{"n_layer": 12, "norm": "layernorm", "norm_place": "pre", "attn_scale": 0.0884, "bias": "none", "init_std_qkv": 0.0216, "init_std_down": 0.00441, "optimizer": "ademamix", "lr": 0.000649, "weight_decay": 0.11, "lr_head": 0.00873, "grad_clip": 1.0, "decay_shape": "linear", "doc_mask": true, "train_tokens": 375900000}
MLP neurons of a small language model. Each row is named by its layer, matrix (up: input weights; down: output weights) and neuron, and shows model dimensions 112-239. Each number is 50 + 12 x the weight over its row's rms, rounded and kept within 0 to 99.
After each neuron's rows, "fires after" lists the tokens most often just before its 100 highest values on Wikipedia text that the model never trained on.

L7.up871:56 53 59 41 56 59 38 50 72 41 51 70 48 53 56 57 26 44 69 32 58 60 67 50 30 37 53 42 65 71 37 47 57 56 59 30 43 45 43 50 53 59 26 66 32 49 55 52 57 39 39 58 40 46 68 53 65 48 57 42 58 42 50 30 66 41 54 40 51 14 42 58 41 54 62 25 40 51 38 37 43 57 35 34 66 59 58 58 51 67 61 60 47 60 26 79 50 59 54 63 45 49 66 63 52 60 46 58 60 31 46 47 28 44 25 34 52 70 49 57 42 72 49 43 62 41 45 36
L7.down871:42 28 43 44 42 33 35 51 50 41 36 57 38 44 56 63 50 53 51 37 62 29 61 70 46 67 45 41 29 68 35 38 44 55 43 41 49 54 44 45 50 63 51 61 52 61 86 42 72 39 46 38 38 69 63 47 71 44 41 80 50 31 63 53 40 37 51 48 46 60 47 50 37 40 38 44 49 64 36 43 51 58 67 63 48 58 29 64 51 50 39 36 51 40 61 55 40 51 52 74 37 58 45 72 48 41 55 55 46 67 53 67 65 56 53 52 45 58 59 71 37 62 47 62 52 60 39 63
fires after: " G", " L", " Gr", " Player", "==E", "a"

L7.up287:86 58 71 52 44 44 30 62 66 46 72 55 54 36 48 53 38 43 73 64 36 38 60 50 51 43 57 44 18 81 58 52 55 26 49 39 45 50 69 38 39 44 52 53 41 50 20 36 36 25 36 35 50 73 46 56 52 58 48 41 36 48 52 31 48 40 51 54 46 22 45 59 56 49 48 49 37 67 31 24 47 54 23 55 63 61 57 47 56 68 55 50 50 54 35 67 56 80 51 72 53 44 31 55 50 55 38 48 52 42 50 41 31 47 50 51 47 56 37 36 51 31 58 64 54 51 32 56
L7.down287:49 46 49 61 40 39 48 55 43 51 53 62 39 63 48 44 52 54 53 56 62 38 62 27 42 65 28 74 43 56 40 54 53 47 47 65 51 63 48 45 74 50 37 56 40 46 62 64 75 52 51 51 56 51 77 39 66 23 34 48 51 52 63 44 53 74 55 38 48 60 49 53 35 43 40 52 64 49 61 41 48 58 37 49 42 42 28 41 42 62 40 40 33 35 50 54 54 31 37 62 56 51 51 55 51 42 37 68 46 60 60 54 54 30 26 49 48 56 62 58 33 51 47 44 33 43 35 70
fires after: " G", " J", "G", "J", " D", " L"

L7.up26:57 46 46 71 41 41 44 64 58 41 42 61 48 47 44 60 59 38 71 38 38 35 26 61 67 53 73 50 32 67 33 58 54 58 41 56 63 42 46 37 49 40 53 42 33 55 51 73 64 42 46 34 61 66 49 73 65 49 73 26 59 44 61 37 40 63 52 43 42 63 54 25 42 62 44 40 64 46 34 24 35 43 54 53 51 40 49 53 39 52 58 66 39 44 32 52 53 72 73 44 60 35 44 55 59 48 63 47 48 62 58 40 47 57 67 56 40 74 69 51 55 49 36 42 53 41 36 52
L7.down26:48 54 42 46 41 33 38 70 50 61 57 51 61 40 59 36 53 70 42 49 67 56 56 58 45 54 39 51 47 45 48 69 45 61 55 69 37 48 54 55 78 62 33 41 70 44 38 62 57 57 65 46 43 52 44 35 37 42 58 43 31 63 41 48 34 43 44 64 44 40 33 68 37 54 21 25 38 39 38 48 34 44 49 51 46 39 54 60 52 57 78 41 54 57 36 41 33 57 67 57 54 35 36 52 48 50 71 40 55 34 36 41 33 34 43 42 42 52 62 50 46 51 64 56 51 61 48 80
fires after: " d", " p", "-", " ex", " D", " r"

L7.up59:57 57 41 80 44 64 43 46 39 50 52 44 52 53 50 79 36 42 53 57 42 49 41 30 63 65 85 49 54 42 49 51 43 43 54 47 53 35 75 56 58 38 44 58 66 56 49 65 52 59 42 44 57 60 40 73 32 20 52 54 60 71 48 60 51 68 43 64 55 38 55 76 46 51 55 75 46 48 37 47 63 57 22 64 56 48 54 53 51 42 49 65 50 47 45 52 59 23 68 58 46 50 43 58 39 34 67 67 54 60 47 47 40 67 58 73 37 45 42 32 43 39 45 60 22 45 46 45
L7.down59:65 47 68 28 66 27 48 59 52 36 70 44 46 39 42 39 74 55 38 52 68 53 65 41 33 49 35 35 67 60 49 42 51 57 64 50 23 58 30 72 28 73 64 52 54 34 43 45 65 45 40 49 60 54 54 41 69 59 40 44 44 47 38 44 47 34 54 56 48 66 57 46 44 55 49 55 50 46 45 60 27 50 53 29 42 62 47 43 53 61 45 45 43 71 56 52 52 67 53 27 39 53 63 66 83 65 52 37 39 48 59 47 76 57 58 50 34 42 30 59 39 33 60 29 47 69 61 47
fires after: " F", " the", " T", " f"

L9.up462:56 61 47 68 48 99 30 58 59 43 60 25 35 58 38 39 31 38 38 64 53 67 44 29 53 58 37 43 52 40 59 24 45 31 41 48 22 57 52 41 39 42 68 59 57 33 23 48 45 58 60 49 60 49 60 72 35 41 56 53 45 53 69 45 54 55 51 58 66 47 42 50 57 79 46 51 63 53 47 41 50 63 22 52 54 46 26 39 37 56 43 56 58 57 62 60 63 51 48 57 54 55 57 54 44 60 26 48 52 59 66 55 76 59 48 58 63 58 41 63 45 56 42 49 63 59 41 65
L9.down462:41 58 44 39 51 56 34 53 61 55 68 35 46 60 32 53 51 51 58 36 66 25 45 70 56 37 57 21 47 67 48 67 53 51 36 60 45 45 32 53 41 57 45 57 58 60 53 32 65 49 77 70 56 53 37 60 37 47 31 28 57 55 62 29 35 57 56 43 37 45 44 29 57 67 36 29 69 60 53 46 57 37 66 56 59 54 41 43 39 23 48 45 47 64 53 41 54 63 66 36 56 28 43 76 66 49 54 50 38 60 67 46 52 40 30 62 36 37 45 48 69 46 52 61 39 41 51 49
fires after: " m", " M", "ym", "m", " tem"

L7.up60:62 49 44 52 54 66 63 44 61 37 35 41 61 77 60 50 43 42 55 47 41 60 52 57 63 43 55 42 49 45 41 54 71 34 60 47 62 53 38 42 43 55 54 52 39 20 75 54 50 60 50 61 40 50 44 79 45 38 30 56 44 47 45 56 45 64 58 58 57 52 60 52 19 55 47 50 39 71 31 54 58 60 29 58 61 45 49 41 74 61 63 52 54 62 44 53 38 60 71 43 33 60 39 62 58 55 80 64 52 50 41 45 54 55 54 74 53 63 30 47 72 60 59 67 31 67 44 51
L7.down60:80 44 72 69 48 50 58 52 57 57 42 63 32 32 52 60 66 42 44 43 32 52 50 45 56 62 52 72 47 51 40 46 45 44 64 41 50 51 53 51 35 71 29 48 41 72 53 62 31 59 51 53 54 66 52 41 40 43 36 39 59 41 62 48 63 50 71 47 24 35 66 37 31 21 22 43 46 50 57 64 37 56 56 52 28 51 56 58 63 51 47 44 59 41 60 39 56 39 42 43 54 78 55 57 38 56 63 42 53 25 50 61 54 25 48 47 42 34 49 31 80 62 39 57 42 41 43 57
fires after: " C", " c", " ar", " Ar", "Ar", " Bar"

L7.up586:50 35 48 57 66 55 32 67 60 51 66 52 70 50 57 67 52 45 50 46 54 44 59 43 52 64 59 58 38 50 38 46 59 51 58 55 60 56 40 50 59 43 44 36 36 51 45 41 61 55 42 25 71 63 45 45 46 27 48 65 46 63 44 42 54 71 64 35 69 56 47 54 36 41 60 50 49 52 43 58 55 39 36 32 51 58 52 59 25 59 80 74 48 45 22 55 58 63 57 60 46 25 48 59 54 70 64 43 36 55 42 48 52 29 53 66 45 61 61 40 66 66 38 45 46 49 32 54
L7.down586:44 42 39 33 55 61 67 60 44 41 59 50 36 61 42 41 52 66 62 48 59 43 54 46 79 68 59 44 31 73 38 77 35 67 37 55 56 51 39 38 46 51 73 73 34 44 55 45 43 60 50 50 39 33 49 53 31 64 69 57 68 53 53 39 57 28 44 42 46 48 28 48 76 46 34 54 58 48 55 51 64 54 45 53 13 46 36 62 65 50 54 52 29 38 58 37 46 46 44 59 44 44 32 69 47 50 65 86 55 59 54 29 61 44 38 71 43 52 45 43 52 74 50 49 31 49 34 43
fires after: " K", " R", " G", " W", " D", " N"

L7.up972:56 45 49 69 41 83 58 44 47 56 68 34 44 65 22 46 60 43 49 38 42 34 36 35 60 53 38 49 38 49 48 41 46 37 45 43 56 54 57 44 52 56 74 72 53 44 40 79 56 54 63 43 42 46 65 50 54 35 70 45 45 29 57 67 46 61 51 50 47 47 32 47 60 65 53 53 47 68 38 52 53 64 39 46 61 48 31 35 54 31 52 50 73 51 36 56 58 35 24 40 62 35 44 60 40 42 38 58 53 65 46 61 51 52 42 68 52 51 29 63 52 65 53 52 41 44 53 72
L7.down972:83 54 56 33 57 33 43 67 62 59 39 36 48 65 61 58 56 73 62 59 34 60 60 64 55 71 39 52 37 71 38 50 55 46 66 35 49 60 48 33 63 55 23 45 46 58 49 43 60 60 49 42 72 60 25 48 49 52 48 53 46 51 42 49 66 40 62 42 53 53 48 33 47 38 29 29 38 28 32 68 53 45 54 44 40 47 59 48 35 51 58 46 44 50 52 83 39 54 37 29 40 35 41 58 56 46 43 59 75 41 39 32 41 43 42 32 37 64 59 49 57 45 50 55 48 47 70 66
fires after: " C", " U", " M", "c", " m", "-c"

L7.up868:35 70 54 41 66 55 50 49 53 46 55 69 46 55 58 53 39 38 68 63 48 44 32 46 61 43 76 42 73 68 42 38 21 44 23 40 46 39 33 64 41 43 42 39 21 46 44 43 52 47 42 37 72 47 66 54 57 48 57 47 47 57 58 67 65 51 19 66 50 73 59 47 34 68 64 70 48 53 33 54 53 47 38 52 43 44 49 41 57 49 53 61 65 43 53 36 54 42 68 44 43 20 65 55 35 49 46 55 53 55 52 44 46 86 37 56 49 40 37 58 54 50 52 62 49 56 51 58
L7.down868:67 56 46 76 48 53 54 55 53 18 44 57 48 43 47 38 70 61 33 50 50 77 54 33 50 50 44 49 42 45 65 51 45 74 53 40 63 66 58 73 29 37 32 55 37 56 65 42 41 45 59 49 45 44 36 53 50 52 46 52 46 58 45 35 49 31 62 29 31 56 37 38 48 36 39 43 63 43 20 69 47 32 49 74 32 57 71 48 58 54 49 32 58 37 55 59 36 16 71 53 51 57 47 46 61 45 60 63 44 39 51 32 49 31 43 45 42 65 63 44 59 48 49 61 58 72 61 58
fires after: " F", " B", " f", " T", " of"

L7.up489:47 65 40 72 54 44 50 56 63 37 69 52 60 66 48 35 46 45 60 73 52 49 54 42 66 53 50 30 50 67 36 58 52 54 55 42 39 47 34 51 59 24 62 65 35 71 35 70 52 52 58 58 47 57 76 58 76 36 36 47 58 28 66 56 74 37 61 56 51 62 34 64 33 54 45 32 64 56 62 32 43 32 55 46 38 42 40 34 46 48 38 61 46 55 47 60 45 51 43 37 62 57 52 54 54 42 37 54 37 61 35 38 68 66 60 30 55 63 70 73 52 53 43 41 43 39 43 36
L7.down489:62 37 63 52 45 58 46 40 55 35 35 51 23 49 44 33 57 48 44 31 38 62 54 42 44 48 57 55 34 57 70 51 64 70 41 52 42 51 54 30 46 59 46 43 73 32 56 51 62 35 34 32 53 74 49 56 38 54 54 51 57 62 32 59 44 51 34 71 52 58 55 51 45 59 42 51 41 51 35 69 50 76 51 41 33 56 39 65 65 52 48 52 53 49 56 40 88 42 39 29 32 57 55 43 46 65 47 24 70 72 71 45 49 55 52 34 52 33 39 51 50 51 44 67 58 48 34 53
fires after: " w", "qu", "b", "oun", "n"

L7.up225:49 49 37 73 33 73 64 35 47 52 52 64 31 44 36 36 24 36 51 62 40 47 50 53 78 40 31 34 33 30 48 51 80 60 46 46 64 47 74 45 40 54 76 47 48 45 38 39 43 53 35 57 43 79 42 78 62 34 51 49 54 46 44 70 48 65 64 48 39 45 63 51 59 54 32 43 34 78 46 48 39 55 53 60 60 60 50 60 34 54 32 42 34 76 63 51 50 66 47 46 65 52 63 51 67 38 48 78 48 46 46 56 41 59 51 57 62 56 31 48 56 70 51 47 60 62 73 71
L7.down225:71 18 37 47 65 39 83 50 57 31 30 42 46 76 32 41 35 60 52 57 47 52 58 51 43 38 44 57 32 66 34 50 55 48 53 60 52 46 48 45 26 60 40 46 49 59 59 56 55 47 70 49 45 36 47 67 48 53 50 45 33 22 51 58 57 52 60 48 62 53 56 38 83 61 70 53 57 36 61 45 48 42 51 54 50 34 72 43 51 58 40 54 53 39 50 45 40 61 31 47 38 67 63 05 42 42 27 60 53 52 41 74 58 38 59 40 55 13 78 48 41 52 42 51 48 51 54 31
fires after: " c", " C", " dis", " \"", " h"

L7.up923:47 50 45 65 41 66 57 35 53 46 46 37 42 60 57 36 58 39 55 38 49 41 54 69 77 43 51 68 44 47 45 48 86 25 59 49 55 44 50 48 54 43 77 60 50 53 58 46 47 42 54 43 56 64 55 88 31 62 50 64 28 43 39 66 41 51 48 49 51 36 61 65 49 53 56 59 56 77 37 48 35 44 41 64 53 40 42 22 44 75 42 60 45 57 61 56 55 54 33 32 62 39 55 63 60 48 44 35 49 43 38 44 66 36 60 59 56 67 07 48 49 56 40 49 60 56 64 50
L7.down923:32 40 60 37 28 53 36 35 37 61 79 50 59 58 52 32 56 64 49 48 50 40 50 65 48 55 48 33 44 63 47 57 62 57 20 54 46 48 48 53 34 67 57 39 47 45 51 44 65 56 44 44 54 63 43 28 58 55 20 43 50 44 39 32 68 37 50 48 53 49 58 48 53 47 58 30 57 71 30 71 67 68 73 44 60 68 52 78 56 38 75 64 37 53 42 40 42 51 46 62 51 51 43 58 46 41 39 46 50 43 40 63 46 41 58 51 62 65 46 55 51 49 45 63 68 42 52 49
fires after: " C", " c", "==C", "C", " enc"